{
  "num_attention_heads": 8,
  "intermediate_size": 384,
  "vocab_size": 1024,
  "norm_place": "pre",
  "qk_norm": false,
  "bias": "none",
  "parallel_block": false,
  "init_out_by_depth": true,
  "optimizer": "muon_variant",
  "learning_rate": 0.0101,
  "lr_head": 0.00743,
  "decay_fraction": 0.691,
  "decay_shape": "linear",
  "final_lr_fraction": 0.05
}
MLP neurons of a small language model. Each row is named by its layer, matrix (gate and up: input weights) and neuron, and shows model dimensions 48-143. Each number is 200 + 40 x the weight over its row's rms, rounded and kept within 0 to 999. A neuron's up and down rows have the sign that makes its largest values positive.
After each neuron's rows, "fires in" lists the words (lower case) most often at its 100 highest values on Wikipedia text that the model never trained on. A number after a token or word is its count.

L2.gate12,192,224,211,238,144,240,219,217,127,175,185,130,176,219,235,122,227,128,153,155,248,141,119,227,226,163,188,222,222,204,199,178,168,247,276,255,252,133,212,140,211,222,236,227,239,210,170,176,195,219,147,257,201,120,163,151,216,157,217,242,190,240,105,195,239,200,189,124,192,193,150,146,218,213,217,137,261,173,169,144,213,206,302,186,218,151,211,227,204,165,221,207,186,106,195,180
L2.up12,219,142,228,217,170,191,170,155,138,207,234,170,160,208,207,168,202,128,129,226,214,205,154,105,200,160,170,193,189,187,161,228,180,248,204,213,178,197,223,149,219,161,251,166,272,160,223,179,164,258,172,159,129,231,158,236,212,140,223,162,221,238,241,252,179,256,252,134,286,162,222,179,239,171,305,155,276,174,146,182,230,195,178,114,174,198,158,136,220,214,174,170,255,249,197,160
fires in: "three" 20, "television" 18, "election" 14, "electric" 9, "elected" 8, "website" 6

L4.gate184,234,258,138,201,206,198,116,223,171,144,131,165,196,128,239,110,261,181,164,260,208,180,212,191,200,199,222,210,198,222,150,177,246,229,230,208,167,203,206,232,254,161,221,159,216,229,214,168,158,191,195,133,201,219,221,186,160,200,193,225,253,248,193,203,212,300,187,186,263,217,188,232,252,158,177,168,261,158,166,173,232,143,162,181,97,196,260,159,174,203,170,209,152,220,202,306
L4.up184,215,176,192,226,226,199,129,158,138,255,180,206,243,176,205,157,183,213,226,168,198,148,153,195,175,246,159,248,140,177,211,307,156,256,174,219,178,217,125,236,181,213,186,260,304,210,186,197,190,191,260,122,213,184,233,170,210,235,229,271,142,230,214,157,185,181,165,248,214,220,180,218,214,230,298,149,193,208,203,162,183,219,229,152,158,219,129,278,172,142,309,231,214,174,137,267
fires in: "under" 24, "into" 22, "founded" 8, "entered" 5

L5.gate113,162,243,208,180,214,171,226,167,237,179,284,261,188,189,176,186,150,209,250,212,250,164,234,188,189,159,251,156,187,148,302,127,158,293,209,298,229,204,287,102,271,173,243,178,206,254,199,141,210,198,131,190,175,183,186,175,153,181,188,164,309,198,143,224,216,222,148,265,188,263,159,172,200,240,131,132,192,197,194,196,199,241,169,172,227,133,150,164,227,250,162,189,158,224,182,212
L5.up113,228,198,223,184,259,177,225,203,248,230,246,251,157,194,210,123,158,249,232,270,200,194,187,164,203,239,242,201,219,193,194,222,171,213,180,207,260,173,176,243,214,209,258,188,194,244,261,171,196,229,218,214,204,189,273,215,112,169,188,248,211,199,222,191,226,229,227,187,178,214,170,230,83,239,252,102,237,156,179,198,191,263,197,181,276,196,164,158,162,255,241,269,191,204,212,235
fires in: "during" 22, "isbn" 8, "legislative" 6, "approximately" 5, "belgium" 5, "of" 4

L5.gate334,220,198,215,136,256,161,261,132,112,165,211,211,175,158,226,233,169,190,200,258,246,184,194,234,224,248,138,159,152,221,192,169,236,183,145,137,209,229,198,166,202,173,226,161,154,158,260,207,229,131,201,224,290,187,151,222,174,206,237,157,278,227,213,145,257,197,204,207,163,176,203,168,236,261,211,219,180,176,131,226,180,225,186,169,268,152,292,188,230,203,175,219,278,167,207,170
L5.up334,160,189,235,208,232,164,254,160,167,147,243,167,229,143,223,168,226,191,150,200,138,216,227,167,188,194,219,216,177,179,140,228,233,197,201,169,204,233,187,44,235,201,214,230,139,250,196,187,256,200,156,204,210,204,245,232,165,162,182,168,230,293,220,238,252,250,193,173,171,258,201,198,219,207,251,216,171,204,185,184,205,202,157,205,213,210,183,156,158,239,178,244,199,156,187,228
fires in: "against" 19, "began" 13, "again" 9, "beginning" 4, "itself" 4, "agricultural" 4

L8.gate24,242,142,201,242,209,196,172,143,147,221,196,159,108,184,221,171,214,196,159,243,171,230,246,195,248,175,213,175,247,233,244,205,161,202,220,194,193,205,167,140,267,110,179,159,204,210,216,209,209,213,178,187,183,270,215,253,232,195,143,205,138,127,229,225,176,189,209,226,161,222,189,111,143,190,200,233,166,207,179,230,173,164,157,173,238,142,175,240,210,197,145,199,226,105,164,227
L8.up24,252,253,154,185,156,216,222,239,221,152,208,229,172,203,251,143,174,183,219,156,220,173,279,196,171,244,236,241,198,205,200,225,228,193,210,193,203,137,181,218,275,216,167,173,176,124,217,146,194,129,207,184,174,183,262,176,118,224,166,126,246,221,184,240,207,271,176,210,226,213,215,233,220,187,123,231,251,165,216,238,138,189,219,141,169,168,196,160,205,232,202,203,191,257,196,203
fires in: "and" 48, "final" 10, "financial" 7, "finals" 6, "original" 5

L4.gate79,248,215,197,238,222,252,234,139,220,176,255,207,239,228,158,192,225,161,222,211,162,249,247,180,237,168,218,149,194,187,141,198,238,229,134,192,147,236,268,232,194,225,172,190,188,165,249,316,148,231,160,208,217,174,177,191,257,228,222,173,199,207,229,143,142,206,108,128,202,234,219,150,140,148,159,228,244,181,210,233,249,164,191,177,144,146,209,194,243,184,276,190,245,161,230,275
L4.up79,191,188,237,205,186,197,162,314,226,214,234,225,234,139,243,104,207,244,191,152,134,215,215,166,227,160,223,209,176,207,149,246,238,200,250,209,210,171,281,202,162,154,201,149,180,144,184,203,266,195,245,209,249,193,176,231,240,204,278,221,202,224,179,179,217,163,172,198,194,140,228,162,184,139,155,308,203,157,193,184,160,87,180,188,207,151,211,222,144,195,215,180,197,201,205,157
fires in: "through" 24, "under" 22, "could" 8, "brought" 5, "though" 5, "see" 4

L8.gate172,247,248,168,223,162,242,218,200,127,203,203,208,267,134,193,230,144,195,190,254,213,231,154,238,115,142,158,159,170,165,235,238,224,191,190,195,186,220,156,164,249,175,216,191,201,308,114,181,270,221,167,212,229,179,209,230,109,213,270,224,218,166,126,181,211,201,185,194,229,177,230,151,221,308,200,214,249,182,205,208,160,187,184,292,221,272,236,120,141,203,203,182,148,210,250,223
L8.up172,185,161,170,155,233,232,174,130,180,265,244,150,179,150,181,210,206,228,192,268,219,190,195,176,136,93,246,176,225,212,169,279,161,270,207,163,182,222,244,214,232,163,214,198,204,166,190,207,145,271,263,134,184,230,283,288,194,156,181,228,213,241,227,181,275,205,239,214,180,204,271,230,285,203,188,219,153,235,205,214,200,137,124,257,233,148,183,222,182,223,205,176,253,315,198,185
fires in: "john" 14, "original" 13, "began" 13, "established" 7, "originally" 6, "published" 4

L5.gate62,234,228,267,165,234,165,254,171,203,262,219,152,221,139,160,190,194,308,146,290,265,172,265,233,249,238,146,158,192,227,216,166,261,155,181,223,188,203,209,242,131,213,206,151,114,216,201,206,178,187,190,172,188,243,202,224,211,163,262,199,272,244,240,205,172,184,199,255,170,279,241,225,175,129,126,128,179,151,246,225,229,180,199,259,191,190,167,191,264,197,195,231,224,181,197,178
L5.up62,311,164,271,207,215,172,229,98,275,210,218,207,217,207,137,178,169,228,172,133,233,243,268,241,196,250,181,148,168,203,196,152,184,124,186,216,229,267,161,177,172,204,210,231,220,217,238,106,262,167,170,212,202,254,170,250,130,183,231,242,198,217,281,194,157,218,133,244,249,200,214,217,139,196,169,168,227,141,193,224,248,180,154,229,195,207,229,124,222,216,144,271,215,226,163,225
fires in: "the" 29, "french" 13, "brandenburg" 5, "swedish" 4

L8.gate253,230,178,171,243,239,144,254,203,181,224,156,279,181,211,187,197,186,202,208,221,260,248,194,203,200,206,228,204,249,216,203,153,216,198,190,200,214,211,194,186,184,254,170,147,225,248,144,202,146,255,228,160,267,111,223,208,195,225,176,122,181,218,223,219,183,168,161,203,167,140,137,141,139,266,217,248,137,215,277,238,172,227,190,197,220,130,235,149,164,219,180,155,163,190,163,178
L8.up253,249,205,231,216,246,187,173,171,127,186,238,178,234,184,148,195,272,233,209,173,165,235,233,228,218,256,195,249,197,229,186,120,240,241,160,253,171,216,135,208,201,233,192,256,242,169,197,204,188,193,117,204,204,212,248,260,232,181,142,182,204,233,244,198,135,264,203,147,163,210,171,183,147,185,202,166,256,243,213,278,197,204,173,181,231,158,263,286,148,268,225,211,217,138,264,237
fires in: "of" 53, "in" 8

L5.gate373,225,235,182,177,273,204,224,137,246,197,139,169,182,274,211,215,194,213,223,199,213,275,115,187,233,202,126,178,263,262,152,223,240,230,197,241,202,189,158,215,244,202,148,225,299,188,226,217,189,266,186,216,166,157,158,197,135,203,217,161,174,279,216,174,217,176,194,259,186,240,195,181,216,190,258,219,179,177,140,237,244,245,176,208,208,187,199,172,207,198,215,207,214,207,222,201
L5.up373,170,208,263,189,150,229,257,219,226,198,213,204,193,171,211,195,149,241,220,247,280,147,192,164,222,260,244,152,242,161,184,178,183,185,222,241,178,182,216,148,208,173,182,192,183,190,253,200,205,238,170,181,267,274,119,182,182,183,209,175,153,178,142,207,227,205,261,257,150,257,230,205,193,166,209,179,216,118,192,216,241,212,234,260,133,197,263,182,273,183,229,165,177,177,108,200
fires in: "other" 41, "what" 14, "others" 7, "higher" 6

L8.gate153,188,149,200,195,180,219,180,185,232,179,228,212,216,170,181,187,187,171,224,204,156,199,192,156,166,181,223,199,132,194,229,192,201,104,237,234,153,151,177,198,197,254,272,206,196,137,197,209,126,204,252,208,144,248,158,145,170,182,213,234,274,126,190,168,237,190,252,197,241,210,125,241,198,189,223,169,170,174,269,227,151,184,191,236,209,242,291,171,274,181,212,196,200,147,252,224
L8.up153,268,154,212,192,210,197,252,170,184,291,171,189,218,190,176,250,144,242,204,204,188,289,123,192,196,209,142,254,202,229,257,251,238,175,234,217,209,162,205,206,190,155,185,194,224,241,253,180,210,199,245,179,225,201,135,203,196,228,208,251,209,196,180,168,243,225,194,186,169,180,164,232,220,157,217,183,166,201,203,295,183,276,254,205,224,199,293,188,204,203,174,236,126,174,229,144
fires in: "the" 39, "museum" 9, "major" 7, "belgium" 5

L5.gate38,195,160,192,95,133,230,165,239,258,257,227,225,275,173,193,214,229,291,157,191,291,219,188,192,123,260,204,251,171,218,296,262,235,161,156,192,202,247,231,240,124,153,272,163,220,224,189,227,228,167,180,227,199,135,217,194,207,236,150,178,221,225,211,202,166,216,191,150,220,177,134,224,179,209,271,198,177,221,211,212,182,176,133,171,192,197,104,226,249,267,190,139,293,217,173,198
L5.up38,179,225,305,203,170,151,206,199,170,289,176,247,180,222,173,155,137,173,157,166,231,223,255,155,253,197,153,190,174,231,244,101,105,212,194,136,262,170,162,207,194,173,253,196,202,220,200,227,232,226,158,214,179,160,234,181,208,158,167,243,202,244,257,176,118,179,218,177,215,250,185,252,206,175,224,61,169,172,270,154,204,176,263,165,158,280,220,203,145,222,185,189,240,138,194,225
fires in: "between" 25, "both" 18, "betty" 5, "better" 4

L4.gate4,226,270,224,212,199,281,225,215,170,241,200,151,247,221,208,209,218,196,179,222,211,179,224,194,138,203,158,214,244,119,214,189,234,207,291,206,171,234,254,148,185,208,195,98,226,246,131,190,196,266,232,199,196,148,115,192,238,238,174,192,155,223,122,225,195,193,148,208,217,188,202,225,205,186,215,185,258,227,167,180,152,246,249,132,213,229,199,272,247,107,218,209,207,221,206,210
L4.up4,232,222,149,201,177,228,239,104,190,246,141,258,207,173,265,191,230,220,170,212,172,146,202,203,247,189,196,224,180,172,156,157,216,184,218,214,161,211,239,192,166,162,165,200,241,232,211,211,246,206,207,218,230,198,214,225,187,207,206,156,177,245,245,175,206,203,254,226,133,169,253,261,203,245,179,223,246,148,195,306,232,166,236,240,199,138,163,206,231,286,181,257,240,237,211,171
fires in: "a" 36, "this" 13, "thus" 7, "those" 6

L4.gate196,198,209,232,232,174,228,161,211,153,196,174,147,203,213,173,230,191,151,218,232,115,182,227,252,224,205,192,206,131,239,221,159,214,158,229,167,238,217,119,166,238,221,277,167,180,151,276,239,186,216,187,143,180,199,201,219,207,205,236,228,197,165,206,166,251,243,159,167,136,185,217,244,145,178,238,192,222,154,178,192,175,170,154,278,219,182,222,119,217,152,213,274,146,203,160,197
L4.up196,154,235,275,148,148,161,187,197,163,150,108,203,214,159,191,160,165,250,246,189,197,300,177,216,259,237,262,206,197,207,230,213,238,245,300,182,113,170,216,166,181,184,219,182,280,129,220,154,136,148,164,241,189,167,180,233,233,196,251,223,183,139,169,128,168,225,200,226,170,255,242,163,180,230,130,208,229,212,168,149,226,193,132,251,159,198,223,196,189,199,234,257,272,199,170,191
fires in: "there" 25, "then" 19, "age" 10, "were" 7, "awards" 6

L4.gate312,180,245,219,195,197,198,194,169,167,182,276,155,191,213,111,177,181,203,134,189,263,152,219,208,179,209,172,160,211,208,160,170,232,213,182,119,132,241,212,147,262,169,182,147,241,206,179,184,173,198,159,209,167,219,244,136,162,175,157,251,258,183,191,144,235,193,173,196,164,249,175,232,251,195,280,122,232,196,221,224,219,272,244,180,191,171,208,192,177,196,246,233,162,217,210,277
L4.up312,181,238,197,278,196,198,149,158,190,199,223,130,167,139,217,246,156,160,208,181,157,228,224,173,136,278,229,211,141,206,291,196,189,145,272,184,222,193,196,208,214,218,138,179,146,181,214,187,204,177,205,213,223,250,208,145,152,206,160,190,253,121,193,225,193,155,184,211,103,176,193,244,202,228,240,210,248,218,245,224,194,192,190,248,162,244,123,248,231,172,173,266,178,188,178,200
fires in: "made" 23, "against" 18, "again" 9, "making" 4